Weights of a small GPT-style language model, trained from scratch on English Wikipedia.
Architecture: RMSNorm before each block, rotary positions, no biases in attention or MLP, untied embeddings, normalized queries and keys.
MLP neurons of a small language model. Each row is named by its layer, matrix (gate and up: input weights) and neuron, and shows model dimensions 0-255. Each number is 128 + 24 x the weight over its row's rms, rounded and kept within 0 to 255. Numbers have three digits each. A neuron's up and down rows have the sign that makes its largest values positive.
After each neuron's rows, "fires after" lists the tokens most often just before its 100 highest values on Wikipedia text that the model never trained on.

L4.gate304:075104114128129158113090132119151121132117131164118118145124140129148173132132124163108110134093106133130129109104096132173106120126105143092153105083152120151139101180150096129096124132088106115132183070110200138150091144078144148134148146076136101120151141108131152111152162100137164114130102140098093115105155137137100141152145096114122130122148131128102131126149162118087107087128127089172139116151128132089153128097128148105130168117138161135182081089100122176118120122135129103136108110135119121165183108117097099087087127099121116133158153175123082112109119136102103137104159162164136135137134170096119097129133145113121137155117128136116128167125123147140123162157116113124100105151159154165133134101183124115126122115165152108140130111125117161102101130115110
L4.up304:135084158140087150128153113127174154090146086151110102108106104129089154107100115089129105137133109145059115090082170171089092122123157116093058118095105160100138097164133129138134116135089155122108153089164141119092150139105090142135146182140081106121157158116150111165116137138112144127148111152146128109111159166148130158105123092090134134131132119132099129110161113115137123109104162137121164083159128112111120084096105116151109110183128128138072137132151150107131122142125096164129114138123132170127127098109082140149135115096136124112125133120161136111107121123180109134121136127195155139154119146150138137135165115135123122140131109122136138132107108114154107118146134113125115126149098095109121124141143095128121074161152136168130124142152113127148097159111168
fires after: " in", " l", " E", " In", "ar", "r"

L4.gate105:088139116107108138162116112148130127132141154077098103137102125146174106154158083099171162129137094085098100093149135113096123134118157135149100158137109078139137118125129152117099154132138117119103118100168143125137158131110128127147162143117134134135148115082128155098172125116094121144100117128093142114146086085140121097128177144134119217116140168101154147132107120132134150102121102123092141118099074102152143126141088129127085134111150156100141153101133142127131141103150153117150160106191129128114118119134150144080148102105125134095070132150128137108121090141127198148121101134117093146142135144110108148122118158184095141139112124127151125080140131147148132111109137107102130110130137120136130140097100115119160136163123132098127176100160119108076109140093113
L4.up105:099124107152133123118161117127122142137090138113144107159109138122144124141137142122141118171132163127147141153181151097150147141080101138170119158122103123167120120099146102102116118113131111076120124116113142152095165057100145151125112162141129111123139137116106143152120107107116100144127127096118159095175129133149075154110135158172121112139110110138170142146138102172165185101129151113102136134107126078122094124142135151140136151147180142116101137131136112134104156126101131141139163156131121100101122120115157160111109130081110125124118138072095098128111139108143152153088132104102094161132132066106130164095150143151119178178096164120155119123116114160185129122124083121141115138113102137131104113102176123173151138131131164102108138145110124113095106149121073
fires after: "og", "ich", "or", "al", "at", "er"

L4.gate126:129159106133163130086116124124125132181138120145134090120146126123095156161150157143150153180151092139125165149130107143144107128143132162075151104119163142126100133116124130127151144147110155126119128142103114114108085103142104125135143150094132138140134126079123179130140124147099114121090178122133144094119133136134124111143133091092122107148159123110154128106107104134161099135064138143143136064105144166149079101134078139135125117143143127098064150122145126110193135113119126102141077083095116141118137096120135092099164089124126095158077113134127152178166121126117093131123136127165129160139144144108149126105157167148149145140150178126115100097148118088088130099154136112085125137106126153117131132176146103105127098121166103121117101108146114125119156099117145
L4.up126:115157098137114105119133148149081140128104104161142111096089117154112134088126127136118141206091116137135152110146109137123105146127127113126151121125156128112128136126070103115143151108120111168094137109124103139104074132144145107125131139153115111148123174100129158150092094136115151105100134114155133170114115135117147138125123151146148084156126133178146100085125117112113172145134131149180123132084123137126129121182115107114111141100119104110157156147165129154138102118130123115136101115105145128132161114072125094114130072099165074157122148106140149068158101107140148140153108109121111164127152104157164128093150119141120116138124140112147143128139133165091101107056110077140126109123155157124153137150157064120107148157140147128124153160139170113165114154099143
fires after: "ion", "n", " f", "ar", "y", "th"

L4.gate200:131106081123118129115145138131145094133140105147129113153131119119121114139124136111168140152135139127127108085113108155184110110180130137123145102107107140162141091139144133127126148158085138083137104139135131090150126150119139151181120088167110109171142148094122090102113130142170113165114129105120131165097113134088152131156073105125077150097150131108139131134114142172123134103155141088120115132113138101165159118153161143084103134124112139130114128153131103136114147123132143166069168145081080108148108115094124100154112105132114138158113107126145125159167141109146164144111117131135144067118129166118106160137135108087136104169118138113141147125155125129146130101088149134115103108137079135099174073125068141149147115156074190122145146139130161140147145130118137
L4.up200:150156110141159126139149145123159097129154113147169148149146152108115121110136089131136185127147151139124159172131099103136095164122083123112118102128174123117121131111109114110139080095117132140108130094112162132117107113133161097144150108131131034144141154125101075095117127129126130119141118153124143153103121118109150122128098133142151119129159127118101094172178177124118125125109121124157142162120147155163143160086112147145141147157105155151132095109096112163108124136184099127083128116090108122215141143146096123100155120110119134125091138116108086141159129127125156121175128145116076151165139101110160125116124115143156112143138138126171133122127135137147156133142154120186119127149194126132149143120127117113119096119116116081092124135177163138137132149151113
fires after: "r", " c", "e", " C", " de", "g"

L4.gate168:112084112164143130108113128185140121131156136115136126163126102116104128222123129119140122159143108103130108124141177101159146144163111167104103158098142099153116128100131161082152140122110137145129143145128151137131124095128085102153129122107167133144135164175187089125129145113148137125123141067103103133143178127101129130113138153104160133114131097135151137139124151150110094121135131142136072081119131099112142131115114133130175117087121119116126108119103104127117130122156132140135153123176129143146122180119148164097162126115085093158101172139177140140114125170135119140133136123134158139077171126117125118120123148100138138140142122110113143115100153170102120154090114129107123097140172131112181129140152149107123123129167087102119126146159172182138119088147160
L4.up168:106106126089116144143107137092119149127157135117125125157120109103150119161137132137168108136115089130110122104149116132107191146134092150091125122123129153114074131147150128083152129169103114156118103143096128125136145099104144146112094160121100103170141118152158136137110101122173116131150133144147097136118119147117167131145171144106151124154134151129170132145163196164146093137140179111044116084106140118120149114110106143104149106129172124127164108149148132128114140103125093139120132123153162116142100132138113119134161111154139146120174087141133115151162084119110084144107173095127121141141146151127126123116114161145124171096129143096121158108083141112111132139117079154112118132156134133102174173087164156186119113163157099123149141142132157156095126105142146
fires after: " an", "t", " to", " W", " the", " The"

L4.gate440:109124138155118156155095071135078093155133160146099116199120144125113142108171159139120060109092096114152117125113137154101134140134077115174120141136127133099114166126151102155132126143070119156117137153122151134149152096145144166076096069154117143136151117134120152122151152141112160117139158078133179152097134122168123151118161128139092123131134112133119135145138092148140126099113113114130177130128135118155130122119103132137108143158151116112112113091101100136110074146093145126157130094163127140116133156111144154149162092117084104137087112099092156158146126148117101151138180108119124101097190140134141098145096122140127151129108162129151170145084122093190148094119110139131146159131135109140126125139138110121142132107118122125124088156112144111131127121146129
L4.up440:102091120137165121123106083133134138180114066097071143061129163066121129136118135121128114113108120117144131115101112054138110120109113139110163150127094156115115112135101125128075165101111156175113113111135133116104143069130123113145106158124120133116166133113126106129108130096143135125099120189141110135145106174093124123131110144101134123118150109153127125147110138129102113117137109153085117135134161128129147106150150114120117150104163154109151135117153118087115182125100118138130167142129143137153100136085146124102142140075162133113073166089134125164161071119119161118172148122124132134117112129142123106134165143125096129124091125145155115118121112127111118079134172133100119129113146130090130086126152128098171132103146136152108176104097144145143097170125122
fires after: "os", "at", "r", "as", "i", "re"

L4.gate403:094211156145132175170108177109116129165127087121132106120106120154110142152132174132139143136137128096112140094126130136109123129110131110119124136107126136158124080154096116112115146117146135150108094138123139127141125121133153139153129149127105104145110163176141082160099150163163129102136145153148154163113106157146107120135128142145119113109110123144094127133122119159193149155107136119134095133141113131092171137153180114135127090124160116168094140098096174126145102109124144130116086173107166139106173151123120089142067148136183119114159107143127141134126151144142149146102127120130151115113079143140155147105109165111138190153121132114109088157138158126098131178129136142122096142120111142163139149086147119147167125153104188131147148137157081136124130122143134
L4.up403:090126106121109157127149155149101109148113128108148122119153157090104125164084145105109120116139122131119115129116137128106089164136087121130134139135105126159141100074099160116135163092108158155135136129093143127122124099121122121158126158098127119169131130100176125101098149129124129146121128124128080133135107119097100081111123111131146144075090135131155134093148111188132156156147144118139110100117165111135084129120145190130150103158168133135153101114073130117170151110108157132094070144078104150114143165120100065144150123125175127121113105155136153111151163134107110120139112168147104160137103148163136141131114119140136125113151082096112084115152105140067119084161114137088126116157145114140105073103183094119126112126147137143143131104145130140121133146139120
fires after: "ay", "v", "id", "ed", "ud", "p"

L4.gate326:141107114102097139138121101111103147142131146148108168131169091100109149150101110155114084143148108104134128133137137151144170121107140119123168133171124151120116123156122121153115122084163163118104093136111140121133115109140120143165113119116130116112112126182135086107126085072138119114121162146159117123101143100146103100128158168135162182105152137198137109126126149126171148115122158125101109107137124164145118075129129115138134087141155123126147141094061123121099184192176118164171116111163177137140090141088121106141066138139113138129118145131120110097172127128105125130090128096102155118148106152111096140139104154141133125105101083104111125105133124099108120122172136080114156143170129127127103124125145138178117137131148110164150136110116120144119158141142129
L4.up326:111138150147130139141155120114110111102118109152124146082098190097106097162113084103095137131131123086123128155126148176107156124092117168125179109152164110083169152134115143120153135115141131110163121182139141125149120127119168136106101115140130129116146106133154121151131146163105127125121148080098114174122133129120112128129108140160131159140124151153138134084128094133085123134110172145106100109177096148143097101118115130153128127117120109122118070104092117134106164166125108167108145100090128154143135122119161106144117150105110177158166090101091144114142151148131146162145148110114138078129138167112091113128102154127162121121151139129129137112172152140137111107119131088141123170205119170119155121148135133159131134112097107185136119102147134169134121157151091
fires after: " s", " con", " was", " S", "c", " N"

L4.gate590:089089135146097157140087100149097137120148124122102082105141122120110107122106085128168123154148119104118166143109144097128100095101101123137138082144126140128131124157148160091120151125111113113147115117130135107135168095134134154143150191153161059107115119112153100131130082147104147133091148080104125137124125119135134125088146128146111192154079116100119147143125148156171126087146155180135125099159129144174147120154128102112155111116142132090176092101131134132108146134118087087145133105132139167106108128069091063112115134157123133166106138142111088117145172110114125137156134128121133126142156102133165138131120150100135113157104082120116127114141159114159143131130110158115123141145162151122110079097111078150105096119144130102131136099131114125142159103129139
L4.up590:144105094138134103146107084155113090077158143114112170155173144126092141116162087105154145149137164127121088133153124099158123116144131145108149105164175147092145124136128138158149130127103128142139152083134108145143115171117129125166153172122120176100152176106108129132165149127103148155149143122097173135112135144133157119128169137143119131106109147102124180184129151104102131141120143157125089098109162101122141121083123096133116168101105142108123126111136155150104115138129092146086094128159128184123141107099117149144109171117170100120198145123126145137122161148082129113123133108122113116135134120142134124088131155139121161122106102118117097075149097148125111187142121113108112101161132140116152115134138140111128126173128152098067108109115144123138135153156155
fires after: " s", "d", "ch", "s", "c"

L4.gate322:110098143093123091095119115124102100137096094150126169134126128114133131096127143097122166130128144097142120100117123114107164166111174135132086150122140080143087116157116180130146144148117180147143089070115169160104138163148120120111153158134115127181139114119129107109137118086131132156097173105105150083094172129136152177100138166157139111198133119167154167125121137142082119119119105135124096118129098158123180118172096108103135083120142193121140137133172132155114144102120168113111112128156116097153136102107111145072098102102129120124152099149135120155132155144132137135134163120153136151150164132132102115164146153147129129151121130121117104148128117119127136137168132123092134126148104134093105146114123118116154113131141165168145126107154144112147158129171127
L4.up322:094092112151124140133105128119164130160088121090140112136117112109168165141129116175102144124137112126103156074112146115134107134161154123129117107111142059140106124112127117149127134118132147114109179112142119129104156138155159124165127148126135130158106128139146114094112150119106080156138153166105141160098072116107110114091132104103134159164113165126180155102114084177125108148113124145106125121138108119115134130139128095123093149132123146115151087114173095139129105101100129141129145130148108117161100117105183128185137110180124130096096153115124151105150148133114167152149163094096146114115148107102094134129085078156153110146100112140141160162160119172098174161132123132114110169126131107074146130129137129167119128129099095132144122179083136152130144147113134
fires after: " p", " m", " M", " P", "p", " l"

L4.gate228:137106144170141141128135181123160115113113114155168119143106162147114174101141166100111115143148123137090102137110116158111129125096116149112151124130076154104111166135159072164158107080152145135131125122139182118130113131115134150131132153092121099138140151172194063116116144124096128153157137154119134105111145112133131128105116136110143123118128120131147103100139111128162150112145114108134081137129148149140101148126128084155132135146097148103086138149116138110128174107112150118104109160061159148129127125166145117117084136098159108153131107109136113149166132181143135122133163123101112119103114158148130083109122102087122149092088068118072150140127144131079140136117109098140142111170152120104136102137097119149127150152119123098164119102106121124103085179140129
L4.up228:143128137149127090114184172159125126096120120105123119124153100146173187135139159119119128154132130105122137094120153139130141122119137169116163132098161162151149133133127115143114134161110136133099131177105177123117135113096118124114127095104096162132175087148165129119124140134129123110192101125164123143135120136131145147141158132060127146126120126116137130148114153133154113103123096121114157119135145146154154163130158140153104185107106120098072175162098133102137109112192145126133173119111174140146179146108114153140136147091114077155112158140098140162127130084160092079124133120115157137124109096161075120116119138126134142131125188175117112154121149119132148141098083142143149087117099135120127114127123076157113108131139120148150149141118136087147142139137139
fires after: "p", "ter", " O", "ep"

L4.gate344:115096161136131167138071099106131120135139130101105156147131088114087138117155143134062132142086131114172108148098105122102151140148124115169101152104168143089134161098194136123114129141086131151139144117158150138143143134097122090116110107140108099183116160125134099157102127112087122102082139122086141138134113121103110122155105129123131109095121121202188139091104153106118136120151118124111089152122084130143129159129122135133168129121139122170102116101112138128148126128110117124101151120132171109132137094135140090121178103136109097112158100163120129082141121143103167137140143116124133112167133135095129104110142187140112140151115167158124144142109141104110138133072087117141132118099104128131140162125102147150106113160146080141145141133162174112093114146118126
L4.up344:131124103130109120144121135133115054150112097158121105120076136131114113141126169162143157110111111121100161140193150141092129111097098128146122135159121116121131145157122112084124117161134122120107113168111150166121124139099159112154127121132126124116127176089143121111109075119146147120080135089097088137109103125118163097148104159139121203131156130141154116149143166159157099158165159101153149151129064133047126124124121143156118118093104184101097132150174123139118137115109116118116142110146142100159092161145116145128127119123124110146136123124131135103108152138124139123131110115122140151131100198151138103162136153129139134126075096147114100141114162131117146170168134145164136104107112113156130132112116121136080126163154131129078116146119157139146130127154104
fires after: "-", "n", " B", " to", " an"

L4.gate11:097084110086147148093161155146108146103170116125140085119118167114146130140125157127082140127110144112119131123097154125137130121071154108169134117109111105131105155118129113136106171107130178129094159098107094087136134105171148155145169154114132107163121133142130119159126125098148129139152151122153115124170141126152153100177115121131147108094131101132149134123112107145106094140134141120109193141134160147171116115148174127146120139114173135111151134158128141191156095125141120146183157151155142108143118143073105123075085130132151121155094084138112087129086150108126114134149143109157139130109150119119106111156123108125116157135134138152123136144137095127119099108110140150166110110115106129108129161134123173073166103158167176138124160140126109145126096166152162
L4.up11:124144104156156106124128134154077092137091136159106136157126107188135135132125109138123176116124112105160108145144109171107140184192180128191081149136130136118117130156108106148123126105145150155105161088157132143167134176116132140120085137104106132154185123117104140148078151079125161126105139100104100129160119146124113101153137144118145107132127112080114105125095140134097094135111104142185155137134137130141124120093132130112138101084121115120166121086128131134164128128140149121127132133153099141079153173108110111100128073106169136120132169089122137147126142141090128122080127142080129126117127120106128128114121151159151112116145123156109127177100149120134152103099110120139127136139137132119138120093186107131149148107165140082164161123121111115151120119109147
fires after: "or", " f", "g", "en", "f", "u"

L4.gate477:088128093129138097162166136136149119110154125136120105160125123128096144099166141098130162153082108132103140133117119128127072067105134144076120153157119111133099121135145130140110102100134154101120118165095129119117123133119103151143113144130155094150150127108126136142107088112126101145124149180090103148110137084121113092117136129102084142127154115133163156164179153141115138101109088118139098106138100142159149121132099134165116096152122108116137112130145131113129137128120146094138158155090135163123105139145116124166110076175145078105148088144094143111143087145124136118137113131134139130167117128131144126122138127143142172098111160158102096128085122113099135158151177125118070122167177135146132138110178108168134106146115178087123155103122185121165135149159158
L4.up477:131127125144117122154147093139134096126139172105123140103124210132134132129096133106088144237102141136119152148131126090107145087132119122104131127110124094106121142140120128125134141096098145127104115100131120145158115113094160177119122077050125140143095136106110173105075119114149163138120096169166120158128144104130121132122118147125124138180105132178142097166119144157115114107124121099092137130125155110119168158112109078114073067114097133109155151110134116130157121135149126101146126155129119143122124086094118105131134118105091081101142112140110133139112129128088129137119133119162141124101124132157151090114119131155108132083096109112143152150091115159091112152130118126135139153121139141096143117135164118144111105105134129136142161118119121157115135098177163
fires after: "h", "y", "b", "th", "i", " h"

L4.gate469:090122100138122150158128092131141136143109118076155120153140143107173165097114099139187155124160106128094149133130082159120149159122148137142162138115086075115132143102127099122179154147146155083157134082123158115146092148084118135155120181113136088105118157116099161100148097166131141135123145067129122155108096119131131100119145088162126151117156152117126115117156145142118130113091136116154178152078101112103139149175137130110136135138100138135152116152112122130121136078095093134169106163119128156111135147122139111131128100122161133150134133137174156118130159162166140123138106174115109098106109132073130129138123115110142146136087120134119132131116136127132087141107171143127091065152118115171159157133140109106103121127152123108108089088120156138115111130113130
L4.up469:117122109133122108125152126154109097167128149151139131143107099106136082137157107133149163110138136142170145106140074134088143161104136104133123121120152138132097153095158112081087123136130104108169175112086149135163132110122110143165118120142131106157138163136084112148151104130153101154149168137112084114120099139154098181130130108118148114177128141111126101151172119148143134133116100166071150108173115150125110112197100133142159122104147089098109136151134126090184111142135148165097117157117184159148127130145117150092129135094125141117118135122151131124115130085134121154134138082111147166115141156124128111092112111155134129126133089134121121154170164116094127113131160127129076135163106150131113163158129110096114167148156111161127145161155144123074134096121141
fires after: "ig", "a", "at", "al", "ol", "l"

L4.gate293:137141106123209151140099140125144144140161106104055110126123121135101128121148160121127121076121113113163137111167140145114109070112129122115120192121123119122115117126130088148127190113137149128170139135145095126126115125076095125159131147117103117131138132142152112138123126142127132172145119102113108145100138111149130138140168165153115152154182114123144116167078071091132094128102139106135163107134103149101127099129117123118099139167134128139158116148082131134107125136128100117098068156170121119143105127138113113161154154084119090125121124126136107158142123150157135120106130125131147108088143160120167133099118152127120157136138131136101137155119120109084092116135132181145122121127204112154112145147127120170072143096139098107121149123081105086136107127148099
L4.up293:134132132095153151147110121110113150115102131136159085151132110152124116108110156195159150158139138130158123122126164135127091127090122091098130169126122141138155144133163115161127147118138132089130108132124142117143113126154154115122108115093164100105105124108152110131117110168091104121100115151186097121153146114147131159126136098149109106127083111084095150120134116110124065109108122084123149146122109136123167080108128154108115108127134113107134098106097131121129190131143120112115120154122116170148149075124088149175132119143172131174111144092158124095103145112110148123137087137149137176081117180156139108173107098140088145172131142127163145133107114166089122133097130125123162151101131132082168106150134100122077130124128078102125113141161120124149123139131167
fires after: "en", "/", "ed", "e", "c", "in"

L4.gate30:116161159058130065129126125109180123117129110116106100132158143118138158125085163103162152132114127156129113123112106122126117118146134142102127135162074147096144092154134102140136111083131133108135165054116159139158101118110123133120112119140106140169184135142174125123125133071130100108133113108134179129097097093150124087107132125134154157185127138131128111123119171150105124069142102084090143086115116098134140143150131091151121106178078139119127144150154139110117138146159132123174087120106112113127125116128153104095149154130129111123094087158140102125149116114127111135112078163137135106141120119144148117127130130144084151146094156119145133176118140132108149108106070140118152135135148135148146129090148131135120128111116114177130161109145140125090085133146128
L4.up30:155126141163093145089108132146112159125139109132096136160162135164126114156110142171153122092130116095074139075110088176094143107105152135105133166103162115129127136119104136124107139174080159111151146114112141105144156098140167108145136119076158148124163145118143168132139127126115108103146113113111098144108126158172148147146118136098075106096114145122091121157180158128106100142139121125131118153121165108147120111147096124127124107164121160134117115107118160145154135099110164149109125100121155167150166123145085099111174113129135132095127133139127092196138154143176132083132132125122167137163114124134101099101096125135104124164128161115114067108130137107111144151126101137128115100112130094131121148135078146130106122119154097168119129135081123136132138137192115
fires after: " in", " In", "en", "g", "ou", "n"

L4.gate252:107113142099113147093139081094166121130113158135102149133146125132139183101093150140144154140118110104137131146111155122131130121132112126101147123128085094116139132108114145134144116151146167132127128129110175123124114156132188132128134140103126080147180195090147093110134127129125101121102140144135121104124159116141129160090111129156111132134141114124121128093120107118098127141116121111142118122159102108094142126113044118042081120165137110152139143126097159118116165076102116165113134083118106177109120119115120141162155110077129104073154143146120110140069129123139149132144146140157136147088168128133138134126097087126111109084115119116127138174118144192157126111134110112125142124125135140122098163160124119125071129124148111163119121093102110107128092135130105
L4.up252:103161152130143139126069114161175119138145133128110153092116187110108162116143136108148132129138159106149087075135110128153111091116142158096155127177127165125134118128143131123143118121117163151113174105142137095137106113117143174136152148121145142090137130108127128127148127118113155127097109165125127129118133099135114165124102111127095090111169147142136152138130129158096088145092134086103142120108095125108132111066119132116124098103136171122152165173141132164070166131107127142117119103133109129089157111136125109167146141130131114117122136123135167123125100155116160167129085133119095128158125133116071063107159152137129123096085145107140115143141168148151104132123114112157075148152140172113124112071129117095051148146136121139130108093137147122166145114134123
fires after: "n", "en", "i", " a", "u"

L4.gate80:138105150114147116113120117106141099145136074140158119115118093119143178123157141115157159114080108129146141105145152145140162111121132143119115141069103116140122100119153164109172135119115124134160117137085142118091128107128124139172107141106112185130154100148179157127138121143164142153121150099157134137115100135096123128109165123114122118096118111136127099109098101107090117137138130133149121141176135147116143140110156127114155107149148162121102083167101125170088071136104110171128109148098142145146153156143141097193153078130112140105099130096167121144137152155106140119152105114131126145149151128128140159109133142099151091162110131113154108106166154161114090145126137092123146107126112108091122177114098104180157134121083131079116110117096177155159133158136085
L4.up80:182107133157118144129130139153123157130118123112115134104154143101147138126111117125104121152154137138131110125181140136135148172090127105163134176118106110196155158155114150112129104131133157113102077110131102155164104121128091113119113129111147159123166097090152151099156100101145127107138126100114132143182182111136089135135113200133115143110101149098189105134123158104109090149144136115143161131121134092137144151105133093136121116127123119121139098149119113102100164120148194151108109111083125113148083131142102162157130141140129142097169086116146062106100156127144137106126096121140118163138143132103127125143109111161115096141117159145130129122125157095123120159151165090114120080108134124112154129118085081120153111132146137149153136168176113144140140154101110
fires after: "e", " St", "c", "oc", " st"

L4.gate46:136120111122128127081139140124115074121071121121147165082158127140125125167188129136167151124139166121146126122150140154091138105091133121107135096142139153140104117083148104105119131129161100110123123119120138052176124143090120141177123100087139125112156115132140151105144146108119154123127095105122156147106080060148115100127114113139116092142145134098131107171100132068143142137111144113149121139131096108177126128120160144099100121066126127076114105184152123154123105126149145132134144167064108097116110122134113155107095113103110104144164118128147134132101121112134112147128114148116146131122114146157136118122184142131140123156174151122131133112074192098125136123146114126167132153144128159130134106107100126104115153132155121109153093112113118145097093112135125
L4.up46:121169117129117149057131167133136139137121106140168140181142109197102122124169175109148147103135110116113143115194141114189118090122102163094118093165137107152129095130124145112117121135149113126128120136061109142143118091168117084169148093120141106146138119108134143123142124159119122137159092131153127144108107113118167122099136143133158168128150123165114123173120134115082139145120149087122107152123127118126123116143129130115168158105137134126119150091134096133110193101131130153148156125144089143140147136127147138124183129095126111139155071152092158127113094105148106108145105143130152106129103125134136141125159164124144128136126123188142115131140106108120153112125115155124101145112111124114180103131113130189122100167120108090124122079106086119125096124120149
fires after: "es", " de", "el", "v", "e", "en"

L4.gate298:094166125160140134132138134112130156143142121147132158110166141152100155092086104103113126121154129160141149130126125142153115136123147168122148133089112151159132107133135122159150123122146114120169117127115096133146134109128093084134140104094148120127128177138110124114116114106128099088120145185129156107084144126141127160148075168132133148151078087119187174134140119135153120050112140122174130113197133142152128116131075118124134103157146143150128147142161149090124155110139119134136125106149112121153120149120151098168100122119114162157155140192141113108086088147133148122070124097136149083146162144108108144146104128099106153129105145098149141126127140123125115146120139136117154151127122114100159163159131142119114108102143102110164137088131080101174110141126190
L4.up298:138107127169115119128113168117113104117148145125134108126118176119132084171166106085120141106157091123106097135130125094136139134109164113143126125135152126154116117107115101102135139126151135144159106155150126081137108133138107119131135105125127140115112094132092132113108119158147118128114113139159123099138120131107127129127155141144148150150165147118163133073110137130139171147097148166154082136090076106119156112102085163132162115128116147110112137126111086138132134143107141132114107114154168167136124126135149122144066090074159136148170142130117156174117085124115132132110121093145151126170157156160090152144093102137139147102112130111093143072090164136134135169095129127104164087140128161111103175129120113129125146089182144113171161085078176142089105117106113
fires after: " o", " ex", " l", " O"

L4.gate534:124167094149177088147116149106139111132137158130131109160148108131099140116128121071084159119109133104150101154149137125123168145116136133161077118145121142093140174151144082123170164144105168173125117127120095152169076163135090102192106148124158099155179162172137130104119120130141084065164144125095140134115144135133111126101172136132139116104144113107091125166157130136141097118113117101138116110139086142125110116135104129149115145138149103134110133108155110144117108134103142093104112130127116140087103142139173153140105104135143133106127128169137121141108118140132133148133187105134142096126137129096126139127150155191152138161166125108159126144106129101157159073176108146108076120120126096136157119143132137120122083111114132104133121151130148085107141131144115
L4.up534:114115176136189124159130130126153107135152182100101109113141122114108165129156138143097110142126117114108126120130176095121177167125123115155157066106104142084129126135114090160160120114149103138111107134149140137141137126117108131161119135103129091151109118153125104139160116133117088120174064111090140080090109160144117123141122143075154191099082140140123115120107114167145114127126131130098150098138127138147104122129148119112111148141122125138105131120152106104101103160113117132120161127113156107137155125120126168143150080106135120124145169148115126153151158097126082165136172098111173094138168135129109106114144123120128156135125166126098162141113150151120189114144121096120080172122132167112115140123108158131106161096119098167122127180141149144094149143102104
fires after: "r", " p", " c", " L", "os"

L4.gate450:111091129118119081114141124137106118144090154124156134093157139126128151130129156129111176106153133090087098107080118124110137136140115157101112124102131112147101173151150141141156161136117180138110117137107161159113122135152100117082128145133104096118166155147175144130092129122099113101098118152127046141108148135119090131145081104081132117118144154090152130150141132175113153115104126104090166174141162136114130143111145139155097165109122144159125116144165160112103095112148129102117150127143143149135132144136137155088102146108098092123155112165152117166109131120136091118104151146110124111147111113112162076179131112119166141129136135122130115143114141129083146113095118151101112088115134141164150144126201124128153118178146115113145126116119136127145099112167188
L4.up450:163100136116123145117118161139072138119121195151108111158110130131137149128136129097130159134109132117176087136129113130122112122154146149153135102113132168120091090138144136098107156167154109089138144130131149130120126111108160144149159132116126165149108072116154127157113186100098133121134159097106156161146156128146154176106137131130106093131121124117115144144168107120105165126072118134112167105157156138123160141139156103116127095138155152123094130142111114135134141095146184140178173112158119142129112141110153124165087167087078131116134130153131125130125124111131103114117117084140103082118134109137110118086174145116105110106141108154110127099106127154100112136144105146145139076138192167126122160120184166125083131134129128130119166168105178149131138125133113
fires after: "og", "g", "re", "|---|---", "t", "u"

L4.gate121:128105091123163144103148114106149101125128128094102161138127145104150126132154116126162093108124131099131161100083131114095114146144157088112139114146176158154117123087109134074079164117097109108104127115114145122155117149109164150088138152140136116147139112134113156136121125103125128166108101067151080139164071129143166122097137125176089159114108125129087156177143158146151117153143119097086129135113146112155124102112149138125131129133137139106115175133136086101133124136132082118140153125128127156144135138142134132159165099121152122132155160123101103119086122141140117138167161085163120081160127110111107176129111178138083098144153138119138113170189137130125125140142121119121104154133122116117125093105118140123107151152127158103192125196143138118115140150157128
L4.up121:125115075132128143098122087107155130131123105090138122142095116138166143133092096140107148128123107071103114115120129115150113170174123133152117113131141112102116164131158115166143152091156127141092128071135136127126137129124123119128099118109133133144119126120107178125152160118147103119096087132119115123108106131125108141113151124137134102100169142136084098114157125114142141102121089154121140113142134104114122141098136118114169126144174107134161107120166128154120137109059119143140114192206093157097125096148122080127143109153170154082144133136095126136183106098150107128149137115110127121107083129115138158168157095120115108089177135149159153137118086138098140138106116153106134167066113129137120132111076112115147146131151071133155100142114120151112124140094133
fires after: "ist", "p", " p", "ri", "th", " J"

L4.gate385:133149130147096157067084114113151093185140138158119147146110134144097117130126093139113119107148092122108102130119102124116145139170119138147147145116101112134123154159089139125133140110151149186126111112117118106139121135124145127120165182131140124170130139130124143113107144067138096134134112128092142145138112126160107108111148117115084138095113065118159161136109139099094169149117162100110113114123135154112091147148134139150151093115117117089135123129114143155111124134090094144115080158117158122153139107102112148163084121147139133128131136124114153122108112143087147161157166108138130104141157084167179152099172152153129157121095116108101140124135122177131093079112177116109152095169111094120176145144139119113147142147198124122117149102104101112162094104131146
L4.up385:119151136180129131076129135116130121116146168120105150097147115126103132138161110134133154166123099161117117114131118110095100113191110135111166116123125068148132155117152112107155151099125131127084143143115167139103130086104110097126140102096138102086148150088126139141144106125165112102126149127156141171131184136108125154109134093129124093157138178120162153123155144144147147132140151161124116164092153128118153125108147144137098146102168081150156138128100100149136094139104125101108090127122141124118169117161153136163121165115171113131166113158114157125099114153093119132171141133125136111162172123109141144128163132096149118097109100094080115105124138146135105111105117183149138111126089166155112130136150086142130087146146148137160139112129112140180130195101123
fires after: "p", "v", "b", "ab", "ou"